Weights of a small GPT-style language model, trained from scratch on English Wikipedia: learned positions, tied embeddings.
MLP neurons of a small language model. Each row is named by its layer, matrix (up: input weights) and neuron, and shows model dimensions 48-143. Each number is 200 + 40 x the weight over its row's rms, rounded and kept within 0 to 999.
A block is one neuron, or neurons of one layer that tend to fire together. Before each block is what it responds to, as a language model described it from the Wikipedia text at the highest values.

Passive "be" auxiliaries
L6.up1256,218,187,242,170,153,216,206,176,232,243,238,181,248,146,267,257,163,220,208,140,136,211,243,193,219,220,262,145,173,136,160,198,232,289,189,212,162,261,240,143,201,165,212,218,190,299,233,195,158,173,246,276,243,190,233,182,178,130,232,128,160,164,197,212,215,309,195,201,171,193,154,223,191,236,308,182,173,290,196,216,143,214,141,216,162,152,266,221,242,239,241,236,202,210,200,196

Predicate start after subject
L2.up113,210,204,175,259,228,94,232,169,153,204,224,203,204,194,157,126,138,171,201,218,226,229,215,306,211,171,163,147,217,203,126,165,151,237,238,195,259,237,194,218,245,243,266,204,225,272,219,187,169,222,208,213,211,213,200,179,222,247,213,219,228,209,266,239,238,219,217,223,194,194,175,254,187,176,202,264,280,237,224,192,192,175,248,276,142,180,218,202,209,209,180,148,206,280,214,142
L2.up137,165,148,185,207,263,148,117,196,185,229,219,176,203,132,211,200,124,169,171,248,152,182,193,192,208,220,204,164,167,214,264,223,157,175,221,237,171,158,232,186,167,120,221,196,151,290,199,200,230,184,198,138,193,248,156,183,198,194,196,203,195,156,240,255,144,180,209,110,219,221,161,233,219,186,159,210,249,226,227,244,155,229,175,281,243,223,189,243,251,132,199,167,228,176,134,197
L2.up145,281,243,183,223,197,192,186,250,222,245,241,152,239,165,109,197,184,268,221,249,249,225,70,158,276,155,209,223,173,141,149,213,189,233,197,212,282,210,220,176,156,227,150,189,255,202,186,226,189,183,238,205,216,187,122,129,268,180,209,194,164,149,214,215,185,223,241,219,200,222,157,225,242,258,215,223,173,242,238,143,221,299,185,141,168,227,166,222,242,195,175,289,164,248,152,158
L2.up198,272,235,133,244,120,187,270,171,156,309,217,177,169,163,296,210,227,133,220,273,183,190,223,213,188,157,294,173,133,235,195,174,155,139,257,181,238,261,185,165,178,228,147,189,214,275,214,253,257,185,177,205,224,148,245,199,188,141,232,172,210,200,194,176,209,163,238,182,221,252,179,193,139,264,204,240,151,179,182,221,180,255,204,277,141,156,178,221,139,205,246,162,216,197,136,161
L2.up1058,289,217,216,212,158,114,209,255,164,241,210,225,174,207,253,171,195,245,192,212,243,224,201,223,192,190,212,228,201,171,172,194,209,196,264,260,175,230,195,157,128,177,167,172,233,214,147,189,278,189,187,244,310,228,220,163,167,232,165,198,204,176,285,204,171,169,256,170,169,270,145,254,168,263,244,234,267,179,249,159,107,152,245,143,206,121,195,203,226,232,212,218,204,189,210,189
L2.up1272,247,185,216,140,213,267,205,181,233,211,225,217,159,144,193,176,191,214,185,249,170,240,270,206,184,156,210,102,131,200,212,195,214,165,184,220,209,226,254,185,96,243,151,139,218,190,281,199,164,256,188,257,177,182,188,95,195,176,160,191,253,187,166,236,192,175,289,252,222,190,110,212,163,236,245,172,185,216,205,209,150,285,159,117,134,197,201,191,222,177,230,208,188,242,228,165
L2.up2591,251,163,157,273,215,190,189,254,257,295,209,188,210,119,231,259,164,185,161,261,184,197,183,179,199,159,244,175,219,246,238,228,243,187,222,251,237,157,267,178,211,192,208,203,179,248,207,245,224,239,174,166,147,216,197,225,190,202,146,146,171,253,217,216,179,195,247,228,192,241,162,145,222,228,215,140,186,240,212,269,207,197,140,292,170,132,214,247,213,203,131,183,199,140,199,152
L2.up2701,135,111,230,201,234,193,253,245,201,196,169,180,212,203,167,191,137,189,211,233,177,151,256,188,209,205,238,185,255,211,142,143,272,101,230,265,160,235,254,138,213,148,215,265,225,253,133,201,181,217,193,213,196,153,206,182,228,332,228,186,200,238,241,167,204,188,236,134,144,174,117,123,156,211,196,260,198,177,205,164,125,181,195,204,175,198,276,245,155,183,162,225,185,209,210,139

Pre-verb "to" and modals
L2.up62,256,200,137,177,302,187,156,132,160,205,291,166,263,178,151,246,156,181,157,235,260,211,251,210,244,174,197,178,288,245,162,183,165,203,165,196,162,227,183,118,166,115,154,155,137,246,240,234,208,189,165,171,222,210,241,160,241,280,136,232,228,127,278,211,229,178,159,181,184,193,189,118,186,229,121,210,164,182,171,230,205,189,187,227,217,167,247,173,169,192,255,183,254,176,270,250
L2.up565,116,144,132,166,190,120,214,206,163,178,193,197,139,184,205,309,169,170,140,192,187,213,182,175,215,213,244,247,200,227,153,189,212,184,200,202,195,240,265,256,148,221,169,213,174,176,200,175,258,219,168,185,245,189,129,174,182,196,124,172,288,180,273,258,186,276,169,183,141,170,234,251,224,202,208,171,205,209,196,190,177,235,260,180,299,275,187,173,221,233,228,224,225,229,205,173
L2.up1159,189,197,202,151,208,152,162,178,300,186,255,212,175,243,212,178,210,142,136,183,179,246,215,243,254,201,203,129,260,239,195,241,228,176,188,209,229,222,212,215,213,246,236,167,183,243,220,261,201,169,137,202,257,222,231,231,177,298,211,116,153,110,212,219,253,234,198,218,269,146,163,194,113,142,218,212,236,213,199,156,200,174,233,228,223,190,206,195,138,157,227,179,180,158,255,99
L2.up1422,274,154,181,216,180,253,165,208,177,158,218,226,208,238,209,213,200,228,228,222,200,215,163,120,325,235,155,185,284,223,212,235,193,206,188,212,202,184,186,230,200,216,226,161,188,307,180,221,278,146,190,197,244,154,162,112,164,250,187,209,214,111,195,245,170,197,185,214,232,186,153,192,291,208,257,188,223,177,255,199,244,151,178,258,248,92,197,192,224,259,227,182,284,286,208,146
L2.up1812,237,177,122,136,214,210,168,185,272,208,230,156,176,147,238,194,167,164,162,172,202,177,214,208,233,149,213,196,150,256,260,242,172,194,167,189,178,224,232,161,221,139,116,180,204,235,210,130,179,140,235,252,337,117,163,253,204,207,222,189,191,190,204,224,240,208,117,225,167,226,191,214,177,258,166,162,172,121,238,137,231,237,151,156,198,213,193,182,276,176,169,179,200,286,232,200
L2.up1867,291,209,298,184,175,154,227,181,174,230,170,160,247,174,251,84,156,227,155,209,231,167,210,202,228,253,230,200,232,195,210,257,208,224,173,281,204,153,206,175,178,224,222,103,170,246,177,184,198,136,162,200,135,217,206,167,201,255,209,187,250,209,234,229,139,241,230,198,172,167,158,151,195,213,228,146,234,217,174,153,176,201,197,192,204,185,255,274,164,204,200,212,230,186,210,218
L2.up2274,267,155,232,205,172,212,191,127,243,149,269,211,203,179,229,79,201,200,226,211,162,144,206,196,233,227,151,263,188,187,189,239,219,200,235,198,242,156,250,206,207,202,146,249,179,197,226,247,222,196,200,167,197,200,216,222,138,283,165,206,191,189,182,145,261,226,194,255,210,178,144,179,179,149,80,145,292,213,239,195,210,172,174,194,201,193,146,135,204,167,156,237,226,249,219,249
L2.up2568,225,216,142,135,183,228,209,176,180,223,203,166,223,182,176,181,167,187,128,202,260,236,279,134,232,211,195,224,218,248,156,138,187,182,188,195,200,243,198,231,169,182,159,206,215,244,199,195,155,224,166,151,242,242,201,62,220,213,188,183,252,175,270,237,224,201,205,183,180,183,223,159,186,232,184,220,255,180,191,139,216,199,221,161,228,161,244,137,142,176,220,177,241,190,168,217

Indefinite article "a"
L6.up1962,197,193,272,173,263,111,197,91,283,162,203,212,176,170,188,202,218,186,256,237,274,153,184,233,155,226,232,208,130,178,236,141,133,212,266,183,244,226,163,188,230,251,201,192,251,237,209,131,221,136,165,148,243,202,262,209,217,134,156,247,195,346,187,208,158,169,187,210,254,134,280,197,196,218,206,222,222,268,166,197,184,194,259,191,162,188,169,204,192,187,200,150,255,226,153,164

After-name parenthetical start
L2.up939,206,131,220,173,201,185,203,231,185,193,127,198,254,186,207,174,187,205,232,182,210,208,200,196,233,208,199,250,204,263,204,231,213,214,273,177,150,193,172,251,173,242,192,191,194,189,183,263,260,222,220,202,181,207,130,248,204,198,176,196,198,181,178,253,244,235,224,183,251,248,224,204,159,242,121,190,260,180,169,213,150,217,226,185,138,108,148,153,280,168,212,191,210,200,228,145
L2.up1068,275,222,183,228,263,184,211,207,224,201,226,213,198,192,168,196,154,159,266,200,193,214,234,177,219,178,181,202,265,235,94,204,132,206,177,156,202,187,260,194,243,237,230,190,178,202,195,224,273,188,245,151,244,183,247,173,161,152,234,208,134,234,221,167,176,127,178,156,218,234,201,166,192,278,164,184,114,201,230,244,175,178,228,150,238,193,160,221,272,149,234,203,173,155,191,230
L2.up1079,198,212,216,246,186,297,166,172,213,168,226,215,194,223,207,214,248,173,235,252,202,220,181,207,225,191,201,209,246,151,161,118,293,220,138,216,259,179,243,229,148,162,166,159,216,191,185,156,199,236,203,246,224,240,203,265,282,255,181,215,244,258,196,132,194,175,182,154,189,199,155,259,203,104,232,147,100,254,191,209,126,160,223,192,205,211,188,239,212,233,224,101,194,186,161,161
L2.up1166,284,187,160,244,284,138,221,199,148,189,186,249,174,222,149,230,153,241,220,173,186,251,256,206,156,220,134,227,247,216,187,178,188,226,189,117,209,167,187,289,283,158,188,253,271,204,238,134,277,247,204,207,194,143,221,179,260,168,249,182,163,245,185,216,305,210,177,231,156,205,155,199,135,249,183,187,278,211,184,202,157,201,206,247,67,190,281,203,237,148,136,188,188,172,185,191
L2.up1729,181,127,146,164,117,226,161,159,201,204,204,305,232,171,210,162,106,225,231,225,129,209,216,288,176,188,192,187,177,166,250,211,158,219,192,195,195,218,254,198,214,142,192,178,287,211,169,150,191,190,225,212,244,212,255,195,268,245,254,210,228,173,236,183,259,209,197,280,166,305,218,186,164,251,217,193,162,210,262,193,182,223,159,132,196,230,148,268,226,216,149,161,198,219,184,184
L2.up1942,257,188,193,239,226,159,181,287,207,208,234,175,151,211,262,197,207,192,217,180,246,215,202,261,263,232,238,212,272,144,217,183,236,223,181,240,243,161,213,219,246,187,190,215,201,112,95,212,220,203,200,207,233,186,238,158,193,158,209,183,204,190,181,240,211,177,189,227,189,213,241,225,154,204,173,244,226,199,204,153,211,201,264,302,173,286,229,205,225,144,215,185,218,152,218,155
L2.up2275,205,217,249,253,214,219,171,218,195,159,222,162,229,161,201,219,131,206,201,175,216,173,157,148,145,235,201,203,235,269,139,164,236,166,264,216,275,244,221,192,188,221,202,102,240,190,215,194,219,213,184,154,213,174,173,215,208,261,157,249,142,172,171,143,237,246,243,257,203,263,191,122,224,273,242,225,171,257,263,239,193,200,179,155,172,177,210,211,224,173,204,227,226,177,134,224
L2.up2357,157,266,243,161,170,218,232,195,249,231,153,259,204,178,91,243,163,260,196,284,212,180,213,230,208,222,223,191,218,189,234,176,211,159,101,208,203,244,173,178,198,202,192,173,212,213,266,195,234,195,173,193,177,137,240,191,198,201,113,184,181,167,222,220,246,231,172,219,181,224,135,229,198,215,210,230,201,244,244,252,167,211,147,229,279,246,169,186,258,260,222,222,221,249,166,181

Biographical sentence connectives
L5.up1,128,234,160,224,208,129,254,178,153,173,188,184,210,251,141,215,176,128,189,276,136,225,216,202,217,188,250,153,110,214,209,231,192,187,124,213,230,207,220,247,197,146,157,210,247,264,195,187,237,216,207,171,243,234,173,234,197,234,242,187,277,201,183,175,221,245,248,226,240,237,212,195,143,151,253,203,286,166,305,193,178,229,176,179,208,230,203,113,197,215,231,201,190,213,162,136
L5.up158,156,191,174,197,255,182,210,216,159,137,203,214,189,225,217,198,164,102,203,175,144,161,211,282,224,143,263,134,197,182,244,261,157,132,247,200,216,193,187,196,163,256,271,202,259,168,251,203,223,191,200,102,167,177,198,192,252,203,205,229,197,146,209,171,227,305,163,201,115,264,143,201,193,100,199,236,104,193,164,79,174,229,178,156,259,222,212,205,259,223,251,169,213,248,141,189
L5.up997,131,183,136,165,154,154,166,252,166,146,266,219,175,225,173,199,246,222,224,188,183,93,180,222,217,207,240,210,174,145,217,219,230,149,269,169,184,136,212,181,283,248,186,186,199,161,125,198,177,236,210,238,188,146,151,205,252,186,233,186,208,203,172,202,260,207,184,135,141,163,174,278,188,219,215,136,194,245,228,188,177,233,209,251,220,247,177,236,231,145,153,166,228,221,136,166
L5.up1362,172,138,207,200,191,122,211,184,193,167,188,178,206,189,205,181,262,158,272,283,228,226,207,218,228,246,127,215,244,233,183,221,248,198,179,223,325,210,224,179,160,208,204,170,221,173,151,186,232,239,227,274,264,236,216,222,205,141,231,241,215,214,243,164,175,175,223,193,223,167,166,158,183,160,212,147,188,166,210,194,125,178,124,195,264,148,214,209,203,164,208,247,290,217,243,199
L5.up1517,107,146,223,190,247,241,237,173,283,141,306,225,221,192,230,204,146,163,218,200,155,220,208,174,212,225,180,164,242,244,126,248,183,170,196,181,281,273,150,251,168,195,179,222,184,171,187,131,211,196,214,208,192,270,231,210,204,224,196,157,222,259,227,160,348,222,175,164,277,286,226,214,202,195,155,208,201,174,238,177,210,247,135,182,185,204,254,182,182,265,209,213,221,191,203,220
L5.up1603,158,219,207,324,170,227,199,212,204,222,256,189,199,193,222,214,137,157,207,268,168,176,241,205,170,182,158,215,219,246,166,140,195,105,154,271,238,254,227,187,110,146,208,187,327,200,147,163,175,220,235,229,191,219,136,213,133,207,238,212,186,247,208,181,150,149,151,249,246,248,197,221,197,178,271,155,185,191,276,176,145,170,131,229,137,163,166,234,194,257,262,135,154,154,212,183
L5.up2046,176,184,231,188,103,215,216,177,178,183,201,228,205,188,252,174,154,219,202,231,186,180,252,226,222,211,126,165,211,223,154,169,217,205,168,235,267,183,225,246,217,246,171,165,227,214,248,167,204,122,201,199,253,308,173,170,198,163,234,228,171,166,240,196,249,138,205,155,220,312,248,246,155,251,230,133,184,203,250,202,239,144,170,232,185,275,259,182,199,255,258,114,211,132,193,186
L5.up2634,189,183,207,263,148,245,239,190,129,217,254,185,169,239,267,204,179,167,212,142,143,154,203,230,279,247,208,170,248,236,208,164,146,167,177,191,199,239,187,244,158,199,218,146,209,200,211,191,231,197,243,136,153,141,139,210,204,268,188,157,261,155,214,222,153,234,234,267,193,230,228,239,160,210,261,242,180,165,227,173,256,144,114,235,253,183,205,186,173,238,178,142,180,254,199,171

Before a person's name
L6.up410,126,178,212,152,184,180,190,166,194,185,238,128,237,230,193,155,158,143,153,222,267,196,226,124,303,243,180,241,219,179,181,231,241,195,195,176,260,217,202,178,216,238,222,182,155,169,226,152,192,179,195,210,250,197,260,179,101,136,161,214,226,239,173,246,223,212,233,216,274,261,291,115,178,259,189,222,179,216,249,204,210,219,188,204,155,206,251,246,154,268,223,241,132,193,201,220

Before adjective or participle
L5.up232,164,231,266,276,191,165,189,193,199,211,160,131,170,126,187,187,235,255,226,214,167,216,180,196,183,211,221,218,198,243,159,280,185,136,196,246,287,148,173,217,255,333,232,217,169,138,209,226,195,192,230,189,252,149,239,209,201,268,179,301,189,213,181,247,185,270,195,128,191,213,157,191,186,134,196,261,125,197,266,156,235,192,203,177,204,211,254,204,208,167,203,114,235,210,174,200
L5.up761,153,248,192,233,168,222,191,159,133,302,249,208,202,176,214,249,142,193,197,207,171,183,245,194,184,210,236,144,175,171,190,179,260,228,169,197,229,139,201,148,238,252,196,296,224,261,171,183,176,179,154,153,288,160,244,258,185,169,232,150,211,181,192,201,141,301,153,225,168,180,178,213,101,223,253,192,217,149,198,165,180,167,208,212,191,141,239,155,210,169,145,183,218,193,206,108
L5.up952,238,222,289,297,245,188,139,271,211,241,206,205,183,128,199,205,249,233,176,205,178,108,223,267,252,189,276,164,260,255,157,178,207,214,258,190,168,134,199,166,143,172,274,219,259,260,181,177,222,191,181,172,214,170,249,251,213,278,238,197,210,175,212,219,154,199,115,226,194,168,206,179,243,233,152,191,144,216,168,223,202,250,142,287,199,180,142,189,213,210,259,233,165,172,161,184
L5.up1092,272,175,266,199,185,225,194,193,156,153,255,206,185,262,203,154,149,204,144,150,225,187,205,303,199,177,219,198,222,199,247,229,236,196,204,165,201,262,200,204,163,206,205,172,278,144,139,159,220,129,212,220,259,231,177,179,296,168,236,185,192,187,246,187,216,182,174,215,186,170,221,203,208,174,98,217,142,191,223,202,183,179,226,257,202,185,224,192,213,171,230,274,186,236,210,203
L5.up1350,203,236,231,258,173,182,260,152,219,259,230,172,179,249,222,209,236,191,221,179,183,222,121,209,215,155,166,142,262,247,153,208,193,158,245,140,153,167,229,187,176,218,236,168,201,146,264,167,244,164,191,218,217,209,195,152,155,208,219,212,157,242,262,149,202,167,165,205,225,126,197,237,207,176,137,179,176,161,178,346,200,174,177,247,168,195,213,202,139,246,160,184,193,131,160,196
L5.up1408,171,207,224,228,130,178,162,207,117,232,272,191,185,189,226,171,189,289,174,232,189,186,203,190,208,235,240,159,229,272,236,210,246,175,250,291,153,186,264,224,220,131,200,253,115,227,275,168,231,200,207,204,222,196,237,221,212,130,243,144,266,249,161,133,258,186,217,271,147,208,187,243,224,113,203,209,217,194,237,159,188,163,168,179,173,192,224,192,149,261,207,232,227,279,159,157
L5.up1430,179,198,173,251,206,169,191,148,207,283,169,274,226,191,208,172,216,178,211,126,205,204,167,177,210,177,220,223,200,224,134,148,227,199,166,212,215,230,230,202,160,225,169,362,298,253,267,149,169,228,224,252,156,177,194,208,211,181,129,169,130,186,183,241,244,174,201,241,179,276,164,185,193,185,258,150,217,222,199,236,166,181,161,204,196,244,292,251,166,224,267,175,177,230,196,160
L5.up1708,270,146,263,230,240,128,132,185,159,248,199,180,163,224,105,148,175,195,189,206,162,220,207,174,209,224,233,244,219,201,172,176,261,128,234,165,183,197,216,225,183,322,270,271,256,177,214,142,226,136,176,241,190,229,164,173,196,211,149,196,206,251,245,212,241,220,200,238,172,182,232,263,125,195,257,242,226,217,202,108,186,179,228,222,186,182,293,214,211,229,271,190,188,251,197,232

Verb-infinitive slot
L5.up196,221,219,177,192,238,138,219,182,219,193,252,184,210,192,270,191,223,143,172,347,207,238,231,156,181,245,281,208,109,189,218,253,192,237,175,223,222,224,206,152,182,153,226,220,175,201,253,301,212,157,212,248,158,246,225,203,178,182,161,169,205,208,298,173,200,187,259,148,137,244,162,237,184,166,211,236,155,218,117,163,136,120,95,275,205,172,257,247,192,173,227,150,178,181,236,200
L5.up531,219,177,189,172,246,212,145,191,285,218,212,138,222,104,229,200,156,166,186,229,190,187,180,181,202,236,223,196,204,163,160,228,177,191,177,148,274,262,263,205,205,188,153,171,173,190,190,291,176,165,168,187,273,220,231,166,234,235,200,198,220,188,276,312,153,253,127,149,156,253,173,199,148,156,117,223,217,164,219,192,180,152,150,170,227,173,209,222,308,185,144,207,146,227,278,277
L5.up655,170,174,217,160,224,170,207,155,194,212,182,227,171,243,116,175,200,127,134,215,182,183,203,204,209,208,217,190,231,219,219,165,207,171,208,150,255,193,283,164,167,260,194,251,226,207,273,212,171,220,128,255,213,187,122,95,174,167,176,196,194,161,238,218,155,180,180,180,267,230,229,129,163,293,215,227,239,135,217,154,176,190,188,210,239,190,182,144,162,193,151,182,210,215,208,248
L5.up908,185,156,286,139,229,193,310,148,202,201,258,134,249,176,182,254,195,129,131,186,163,249,203,195,177,274,133,142,151,176,189,252,182,203,160,226,179,191,226,168,241,220,230,247,220,162,152,175,272,196,211,200,200,223,267,206,158,241,124,173,223,216,208,236,168,193,241,251,255,170,223,222,165,231,242,206,197,209,238,159,209,203,188,199,167,152,282,157,233,241,248,113,191,146,214,224
L5.up1265,206,329,191,163,219,149,209,173,158,218,229,182,231,193,151,142,217,234,217,212,213,249,191,211,196,201,177,202,195,188,167,180,238,159,126,163,172,195,246,181,297,179,232,204,191,155,147,226,186,186,96,184,250,184,232,168,170,188,206,171,237,189,184,223,178,251,183,219,248,214,183,165,191,223,164,195,171,174,228,210,282,135,170,128,195,211,188,155,134,266,263,146,193,181,245,247
L5.up1855,272,216,206,158,190,186,198,219,252,210,191,136,209,235,135,231,165,181,164,230,200,269,203,147,229,197,258,221,111,150,185,189,154,197,131,151,243,208,190,207,233,204,210,209,180,193,197,272,177,239,157,190,236,165,262,219,196,245,195,241,219,143,254,278,130,93,219,122,83,189,251,212,208,172,177,233,237,122,177,116,155,130,267,193,210,174,270,195,216,203,202,186,189,255,256,189
L5.up2169,234,196,160,156,133,131,140,197,195,144,239,175,261,225,225,195,274,198,197,252,195,252,260,178,176,299,215,246,148,156,184,203,211,266,197,276,251,139,210,155,187,226,153,210,198,206,218,203,228,274,252,245,257,198,262,83,246,219,137,229,217,131,273,239,177,296,171,199,152,205,210,197,193,169,222,196,234,143,252,218,130,200,162,214,219,168,213,250,188,146,240,247,199,197,251,208
L5.up2224,190,260,172,289,154,122,255,119,179,111,198,152,240,165,221,196,166,216,214,150,265,204,171,195,164,191,198,218,144,187,239,184,272,173,217,292,200,212,189,215,151,222,262,181,195,176,191,129,184,150,181,223,136,148,210,150,156,227,229,198,224,207,157,204,209,192,183,192,178,210,257,207,131,251,186,267,133,246,179,202,211,215,95,248,204,231,235,158,225,227,183,183,186,141,196,162

Infinitive marker before verbs
L6.up1950,183,270,188,195,234,205,114,189,167,196,233,211,175,117,219,114,241,202,165,194,148,219,181,229,251,246,180,169,250,178,192,190,148,182,195,184,277,267,261,144,240,149,244,258,156,193,108,181,168,270,246,238,270,164,252,141,229,208,212,242,181,184,273,323,225,262,116,192,176,153,153,145,225,168,146,275,323,184,264,207,194,199,225,152,222,176,184,116,221,205,157,229,188,180,275,224

Predicative indefinite article
L2.up295,198,203,185,227,155,223,212,235,263,230,177,240,204,257,167,177,115,216,190,229,226,223,240,203,153,230,270,149,182,179,191,188,221,255,180,187,164,205,200,213,170,260,178,230,286,181,126,238,200,199,172,159,154,187,186,158,154,166,179,217,156,76,218,189,160,205,119,218,232,223,166,156,155,159,190,197,179,186,275,115,199,198,234,142,322,187,181,200,195,129,191,228,255,219,188,247
L2.up322,154,228,231,234,125,229,216,249,164,202,223,175,213,193,282,159,123,203,223,285,195,192,205,213,166,256,188,207,247,210,176,182,185,193,158,186,217,200,166,206,237,172,223,216,199,281,227,200,301,213,197,208,193,180,236,141,190,205,224,148,245,144,277,227,170,213,183,188,217,233,135,216,277,264,221,188,182,154,248,179,206,269,224,175,166,240,199,147,175,204,200,166,198,178,250,270
L2.up765,181,129,252,214,231,243,204,185,198,222,264,215,263,175,191,248,134,203,128,249,215,131,226,234,217,191,240,214,193,177,233,102,227,169,187,187,175,163,218,171,202,202,191,234,177,279,178,259,182,286,217,161,208,145,204,228,126,257,209,213,195,254,188,131,199,278,192,316,172,182,193,201,139,196,200,254,190,251,174,176,122,236,177,177,132,179,163,180,208,151,229,194,153,217,218,215
L2.up870,265,145,165,251,221,219,225,229,251,199,200,247,249,260,192,230,223,295,185,200,291,182,210,173,218,193,257,136,219,161,251,251,222,183,150,244,140,211,252,206,146,177,209,189,183,217,153,169,282,184,212,220,186,155,194,168,226,222,236,151,213,256,209,196,187,208,166,270,158,194,189,231,220,261,195,301,236,166,241,189,116,224,314,226,152,144,216,155,241,174,198,138,212,164,166,222
L2.up997,262,239,218,230,289,213,206,235,205,233,200,193,189,206,219,179,213,202,244,226,127,232,198,210,189,230,220,165,312,206,185,251,173,147,224,205,146,189,188,178,197,211,240,231,245,165,212,211,174,200,149,186,153,149,186,119,171,189,218,146,192,184,209,158,168,203,174,254,168,144,231,144,195,235,182,296,166,184,129,165,233,206,220,193,241,224,170,150,176,232,174,221,206,150,232,251
L2.up1260,219,134,232,208,197,233,252,151,206,205,193,199,206,232,203,189,183,186,214,280,226,205,256,174,192,240,117,228,261,236,260,162,283,259,206,217,219,289,176,201,174,219,252,200,244,182,234,157,210,207,174,183,159,218,227,135,152,228,156,263,119,196,165,236,202,199,203,150,195,212,183,207,198,265,186,212,216,221,186,181,105,232,256,203,202,163,288,199,180,224,137,190,190,187,228,145
L2.up2090,210,219,231,161,221,183,173,169,205,262,216,210,176,199,224,202,199,164,179,297,220,212,206,152,150,157,276,179,220,169,200,169,211,182,195,272,258,196,234,271,159,192,144,211,240,167,150,205,184,125,200,218,169,153,171,122,179,185,193,165,185,188,193,194,134,199,221,232,233,182,118,182,203,170,140,149,259,160,230,182,187,163,230,236,251,263,179,189,169,239,165,210,250,181,204,217
L2.up2326,132,222,244,196,241,184,166,234,202,189,209,191,181,217,293,262,246,219,216,229,236,167,202,236,197,219,269,156,235,200,208,229,223,176,200,261,188,203,191,124,181,156,167,194,197,159,184,215,219,164,118,154,205,209,124,175,180,280,184,194,174,230,218,182,169,231,210,172,211,121,132,253,139,173,220,196,177,315,177,235,215,179,131,206,189,214,229,196,147,176,144,171,284,237,236,194

Indefinite article "a"
L5.up105,193,192,178,152,271,241,225,171,240,190,302,104,272,198,183,183,242,219,173,244,181,221,191,204,175,137,162,181,140,210,136,288,227,227,156,188,208,233,279,230,176,169,233,163,223,193,237,195,247,216,267,202,166,227,185,149,142,270,179,228,223,151,183,254,177,144,191,202,188,210,242,250,147,137,221,159,201,248,174,153,229,200,196,254,165,285,167,181,201,268,192,299,196,203,209,138
L5.up207,206,126,194,170,250,222,162,142,224,174,159,242,279,148,198,192,131,176,218,231,116,241,127,190,155,233,170,171,183,255,203,233,238,197,173,240,197,167,193,201,185,268,185,170,193,167,219,214,217,191,231,190,202,173,249,136,196,250,134,58,165,208,207,195,179,179,216,201,198,151,185,173,184,225,213,215,204,218,171,123,240,158,218,245,141,203,219,203,265,196,236,260,207,216,149,153
L5.up967,241,256,207,176,203,248,194,159,168,140,121,224,228,220,140,196,265,184,223,173,214,163,143,254,195,179,192,218,225,209,194,174,216,148,248,183,236,254,232,168,221,180,145,243,184,168,214,254,166,248,201,174,213,238,219,213,244,172,128,203,244,209,256,171,176,121,210,195,199,234,115,182,230,136,216,203,216,161,201,181,168,220,224,261,237,216,219,192,210,155,215,240,221,269,175,226
L5.up2184,182,189,283,190,181,116,132,197,170,181,185,109,136,196,193,175,140,218,218,188,247,238,252,257,160,176,210,202,172,161,234,201,303,225,199,179,153,179,198,227,214,262,242,202,212,201,180,181,214,222,194,211,272,149,208,203,215,125,199,185,157,198,133,238,209,209,205,126,194,185,132,239,142,134,165,248,126,239,231,270,87,187,166,217,253,168,162,162,193,281,200,243,215,180,238,210
L5.up2243,165,190,297,185,269,216,242,198,181,181,212,186,279,223,219,175,133,196,197,231,156,197,166,221,202,251,229,229,201,211,233,289,150,192,212,141,205,183,229,173,227,215,171,137,174,214,241,268,154,205,210,184,259,218,167,169,237,200,191,196,177,158,199,266,201,184,227,191,203,195,184,164,162,253,203,258,231,173,257,208,204,89,225,255,194,155,214,143,262,193,167,150,149,195,208,225
L5.up2274,251,121,268,251,139,168,234,171,184,165,202,215,237,254,260,232,204,253,254,146,216,214,195,250,186,240,189,192,225,148,195,165,260,252,179,170,227,198,196,136,219,250,276,222,179,192,122,224,254,195,222,215,108,249,199,147,184,218,124,182,179,122,237,289,206,200,118,231,139,152,235,224,217,266,226,148,191,228,165,166,205,198,244,234,238,196,221,199,241,128,237,239,214,214,252,123
L5.up2486,153,193,198,218,142,240,205,162,301,189,234,194,173,202,168,131,166,269,206,218,197,179,189,269,199,246,205,231,207,177,303,276,231,298,217,147,226,259,154,199,212,173,153,213,205,169,219,249,220,252,152,218,192,154,206,175,216,239,179,260,225,228,228,200,242,166,228,201,118,234,183,100,150,183,230,244,163,209,146,250,157,238,107,235,245,265,210,164,203,166,155,199,191,246,182,207
L5.up2499,236,294,249,178,280,106,184,183,189,179,158,150,180,257,167,235,207,166,210,179,198,181,206,259,176,174,235,238,168,193,205,167,257,243,235,245,243,214,185,266,216,214,240,217,274,178,234,174,251,184,159,199,225,202,129,215,203,202,224,169,117,180,194,212,165,263,247,210,194,164,156,181,211,209,262,178,147,196,225,230,213,156,172,197,208,183,204,158,137,208,205,147,254,147,128,161